Part of a small language model's weights: width 384, untied embeddings.
MLP neurons of a small language model. Each row is named by its layer, matrix (up: input weights) and neuron, and shows model dimensions 192-255. Each number is 200 + 40 x the weight over its row's rms, rounded and kept within 0 to 999.
A block is one neuron, or neurons of one layer that tend to fire together. After each block is what it responds to, as a language model described it from the Wikipedia text at the highest values.

L2.up720,190,201,207,162,234,133,256,188,246,193,146,225,174,174,196,186,203,210,189,196,301,195,246,245,183,218,222,188,256,236,233,186,196,259,179,175,187,229,224,183,178,242,179,229,282,195,203,229,229,115,196,235,192,208,277,138,195,226,249,216,265,192,201,235
L2.up1064,161,233,218,254,161,104,188,279,203,219,204,190,182,185,140,118,170,164,208,112,216,227,232,187,147,210,186,175,201,278,242,221,167,264,207,195,195,158,261,145,205,158,195,69,186,166,172,198,213,181,212,193,224,257,243,198,196,221,228,259,193,192,192,271
Quantity words and numbers. Numerals, number words and quantity tokens opening a count or amount mid-sentence, such as ten years, two films, 25.4%, also "of" in a pair of.

L5.up205,148,202,159,235,208,239,228,251,262,151,173,237,188,230,240,179,140,198,206,190,193,163,189,268,157,221,158,241,121,196,321,216,181,254,219,122,241,228,302,252,170,171,138,181,186,166,261,252,236,174,217,206,174,170,219,193,240,169,139,298,165,206,197,185
L5.up1719,194,283,201,173,187,228,227,196,240,173,141,192,134,192,198,174,188,204,208,196,236,221,191,213,165,192,149,196,113,192,236,222,261,231,156,217,173,210,232,192,178,228,146,221,213,287,200,197,289,213,205,176,181,175,167,204,186,274,187,287,182,169,158,230
L5.up1861,228,175,193,228,221,169,236,181,133,202,150,206,166,174,232,190,165,202,176,171,245,204,206,242,190,116,213,169,132,274,245,219,185,254,190,163,201,184,192,204,195,171,217,167,212,239,215,200,288,156,256,172,203,254,185,192,233,196,267,255,212,189,186,236
L5.up2978,249,202,211,205,211,185,201,233,200,228,163,195,131,278,242,159,195,228,176,198,213,209,233,181,198,158,198,196,227,238,252,206,168,179,195,234,213,220,193,224,242,186,231,160,234,230,243,207,267,208,228,223,269,225,165,198,191,171,260,269,205,200,202,221
Quantity number tokens. Cardinal numbers and quantity words giving a count or amount, often after about or approximately or in table cells, e.g. 127, four, several.

L11.up349,226,168,202,143,177,222,270,247,193,200,168,128,155,202,200,145,197,193,150,162,200,232,178,214,215,182,245,196,130,230,161,196,241,176,176,158,201,285,179,233,199,196,216,329,237,177,164,203,154,194,332,214,217,171,169,166,169,227,225,254,151,155,162,176
L11.up623,177,178,282,247,194,173,184,204,191,234,223,240,123,259,239,192,221,213,152,164,189,241,193,170,202,214,286,236,146,170,176,242,273,214,212,183,190,244,197,229,166,212,179,176,208,190,229,242,201,207,215,202,143,241,146,179,191,170,152,224,214,207,252,209
L11.up1540,220,132,190,253,269,141,204,150,248,251,171,192,217,250,240,268,104,264,173,204,236,175,180,247,226,163,239,168,206,218,217,214,197,166,257,153,266,213,275,147,196,170,210,209,182,191,205,223,275,217,268,194,219,197,208,187,120,169,250,217,219,242,240,223
L11.up1631,157,209,227,129,205,265,194,243,189,134,133,172,208,173,246,186,242,223,173,152,210,183,156,202,178,215,242,229,217,235,248,145,107,136,166,198,234,232,253,159,152,180,146,120,160,243,199,267,203,201,214,186,244,188,137,203,227,183,198,230,215,70,155,140
L11.up2266,198,217,236,147,235,190,190,166,215,212,220,189,217,224,228,149,164,212,180,119,264,182,97,217,183,158,278,89,191,209,271,224,237,302,170,130,170,247,227,216,117,207,201,233,191,176,137,229,115,174,278,133,259,214,234,193,178,199,269,278,221,173,198,214
L11.up2500,274,229,139,180,176,142,233,176,215,132,169,171,214,193,160,187,195,143,171,140,192,208,163,221,261,208,176,200,151,182,196,246,239,243,268,166,117,252,233,215,223,235,182,181,209,198,208,155,227,258,190,248,295,228,179,276,113,224,236,242,188,142,190,284
L11.up2570,152,220,330,237,218,167,246,176,169,221,216,221,155,199,249,213,206,219,207,201,227,144,228,145,243,194,178,248,163,209,205,205,161,230,147,117,181,217,277,167,240,214,221,159,114,224,193,252,205,152,243,196,213,249,184,138,180,211,244,238,208,214,181,136
L11.up2910,216,156,266,199,207,204,196,201,185,207,204,220,89,278,220,159,208,238,174,232,197,206,181,207,215,146,177,157,186,249,143,274,196,229,102,176,224,154,171,125,153,156,273,268,217,186,235,256,213,149,156,177,227,190,184,182,91,109,161,238,151,133,157,183
Leading number tokens. The first token of a number in running text or tables, usually before a unit, decimal, or digits, e.g. 22 in 22.0 km, 50 in 50%, 102 in 1024.

L11.up467,90,214,119,173,200,220,174,156,235,199,208,166,203,247,216,262,117,128,224,173,205,205,180,186,223,199,211,194,200,175,240,220,232,161,218,233,219,234,243,167,124,230,244,190,233,157,249,181,164,221,224,180,174,168,224,244,167,240,157,222,132,238,198,217
L11.up505,159,244,227,214,252,192,206,224,167,211,174,116,289,220,222,116,140,221,118,175,109,150,165,255,140,197,241,198,235,255,156,287,261,201,243,175,218,234,235,251,139,299,203,256,192,230,166,194,194,174,204,205,196,168,323,182,234,210,159,206,248,114,193,154
L11.up745,200,150,174,208,240,232,173,201,222,231,211,178,208,283,279,185,201,276,116,107,225,227,264,178,211,293,231,196,245,235,212,194,152,252,147,232,171,255,150,249,237,249,253,248,215,166,243,191,158,187,164,144,233,238,94,275,190,162,190,160,209,219,220,262
L11.up1042,225,276,255,190,151,252,204,232,198,196,214,243,202,200,231,198,215,144,239,192,269,201,200,169,128,265,172,128,228,122,98,151,159,187,182,132,262,220,184,205,285,181,163,186,245,248,217,143,240,158,226,174,165,233,260,208,173,136,181,168,266,161,185,206
L11.up1564,288,251,231,116,170,215,186,223,230,144,236,218,285,162,221,197,153,189,215,239,118,162,228,161,223,141,173,158,165,212,145,194,256,212,187,238,195,198,209,236,187,210,106,178,158,204,228,178,108,156,266,184,207,209,185,263,183,142,150,218,244,156,174,147
L11.up2148,194,188,254,249,277,253,177,170,125,229,155,243,209,206,217,226,203,203,203,156,155,192,228,206,235,158,159,219,213,194,215,190,154,185,221,225,216,166,253,167,247,218,224,194,198,293,197,207,310,249,201,174,217,172,298,193,169,217,241,288,222,227,161,121
L11.up2918,221,140,234,170,130,212,180,232,204,162,219,138,117,214,178,220,189,173,163,259,215,163,154,197,198,267,238,212,239,144,192,210,182,250,188,219,206,232,197,232,129,159,263,200,215,241,241,275,219,267,188,220,160,245,251,233,223,187,97,181,204,133,199,165
L11.up2938,263,213,184,239,269,226,173,226,250,246,240,133,155,274,193,232,213,281,157,135,255,255,203,120,184,193,201,170,259,201,154,167,173,229,223,177,222,252,229,217,157,213,248,148,149,145,208,214,135,169,278,212,226,177,184,158,251,196,185,244,133,241,143,241
Predicting an upcoming number. Separators and words right before a number, mostly table pipes between figures in election or sports tables, plus "on", "–", or month names before dates.

L5.up149,160,294,162,235,189,197,157,216,182,164,230,214,205,181,269,157,241,229,154,149,215,115,165,226,241,248,198,135,227,157,205,241,219,169,138,171,207,159,199,204,292,210,130,259,227,220,139,263,119,144,217,198,184,218,120,238,263,246,201,178,180,262,193,168
L5.up640,177,247,159,270,262,162,192,219,157,159,147,263,197,257,217,198,240,188,204,203,227,178,158,101,184,230,247,268,182,190,257,263,215,246,208,151,258,261,168,200,239,173,235,178,222,213,199,229,176,150,158,199,238,202,217,154,252,172,201,189,215,188,201,259
L5.up2238,169,239,170,215,223,211,178,215,162,217,155,231,182,170,217,214,221,237,220,242,171,170,169,178,275,180,156,203,272,193,249,196,240,202,202,150,240,180,191,212,247,162,243,237,260,235,139,271,177,197,177,225,192,209,187,245,257,224,270,178,176,241,239,150
L5.up2976,163,172,155,167,202,218,170,166,244,207,149,274,230,226,229,318,254,211,217,176,168,181,224,244,181,213,133,188,211,247,178,173,249,168,136,231,181,154,200,224,181,178,264,229,244,210,136,178,159,246,208,146,196,211,215,211,245,193,263,144,188,195,234,141
Proper name endings. Final word-piece that completes a multi-token proper name (person surname, band, place), e.g. Di-o, Gar-cia, Tukhachev-sky, Bang-or.

L11.up653,144,233,227,178,128,190,169,170,201,256,166,172,193,182,196,187,199,267,242,241,208,156,263,146,197,157,207,133,178,230,234,257,236,167,154,168,274,194,259,185,238,200,206,183,154,249,156,212,211,170,218,223,186,168,231,256,251,239,199,228,193,215,219,190
L11.up672,169,183,132,232,192,260,182,141,132,251,195,249,221,252,239,147,100,195,181,233,180,145,205,201,90,183,166,154,171,54,199,211,193,257,168,199,188,283,207,148,186,194,143,207,242,162,251,210,191,150,183,168,196,211,216,186,234,197,250,192,213,140,202,245
L11.up735,176,220,177,180,231,148,184,129,199,192,185,183,228,193,192,246,218,164,154,240,169,124,173,235,149,170,141,212,178,159,163,154,223,169,216,220,208,192,272,147,221,233,167,240,217,159,268,208,263,213,214,205,157,248,133,237,190,203,203,168,253,144,265,286
L11.up1115,172,237,160,186,256,222,263,188,144,141,215,206,128,285,196,219,172,241,218,227,226,156,228,182,204,189,204,165,233,153,197,139,167,179,186,144,146,182,207,191,321,186,167,227,209,200,225,193,197,181,240,227,225,235,182,225,125,236,224,218,207,202,156,245
L11.up1336,143,221,182,206,190,219,193,173,176,174,281,221,292,257,219,266,194,162,128,241,222,185,180,246,246,204,127,249,205,103,178,245,232,203,186,213,188,237,261,167,186,200,252,293,187,234,140,204,180,212,328,247,228,167,235,199,170,157,139,205,208,230,228,269
L11.up2117,155,220,203,195,204,228,206,239,271,201,147,274,259,180,203,259,216,266,179,150,141,191,172,223,202,241,218,148,223,217,176,176,190,140,148,214,249,231,241,210,215,211,206,189,309,171,213,292,142,191,151,259,217,251,246,184,230,213,210,158,202,188,210,144
L11.up2203,181,212,301,143,177,169,235,224,148,223,234,190,201,183,203,143,120,208,210,252,185,86,215,216,204,172,270,191,246,171,176,226,233,244,269,172,204,218,195,105,268,273,187,296,192,180,194,260,139,180,179,202,193,217,258,236,188,249,195,190,169,245,209,227
L11.up2702,183,164,192,154,203,177,188,147,226,218,244,200,238,192,230,216,153,260,184,161,235,144,249,261,257,169,204,119,155,165,155,153,229,144,168,161,158,220,233,205,206,211,140,235,249,257,247,235,140,239,202,216,165,225,147,158,213,162,207,254,244,173,224,203
Final token of names and objects. Last token of a multi-piece proper name or object noun phrase, such as Xavier, Aleppo, Harrogate, "the title", or him, just before punctuation or a preposition.

L2.up2336,210,189,230,190,182,233,191,209,178,193,185,313,207,272,156,179,155,222,202,170,208,229,242,218,161,260,280,205,160,284,245,229,175,180,222,174,230,233,212,125,162,151,135,247,281,146,153,183,224,226,224,214,222,199,187,195,189,246,229,155,227,209,234,212
L2.up2686,187,233,179,208,190,240,161,194,206,206,181,234,243,218,183,159,182,207,194,205,163,257,210,212,156,258,248,172,193,233,236,180,179,242,234,157,238,261,156,156,225,168,142,193,276,147,199,252,187,201,152,220,203,172,241,252,246,200,210,140,194,217,212,215
City name endings. Final token of a city name, often a word-piece ending, as in Budape-st, Chattano-oga, Knox-ville, New York, Tokyo.

L2.up149,94,178,221,246,181,199,178,168,184,237,229,170,193,244,278,151,148,244,179,152,242,228,244,247,247,166,247,142,216,201,255,227,187,205,210,174,268,254,184,161,175,198,234,110,181,236,182,262,254,209,224,134,208,270,215,115,219,193,174,208,158,156,182,279
L2.up881,254,224,182,147,285,154,141,215,160,193,188,236,176,230,237,192,214,168,171,214,269,133,187,216,214,216,193,162,188,204,248,233,222,246,202,235,205,237,157,186,203,228,232,226,204,226,180,254,226,185,225,189,257,222,146,163,146,220,181,165,191,213,183,92
Separator after a numeric cell. Table pipe separators right after a number in stats tables, such as election vote counts or league standings, plus range dashes and "to" between dates or numbers.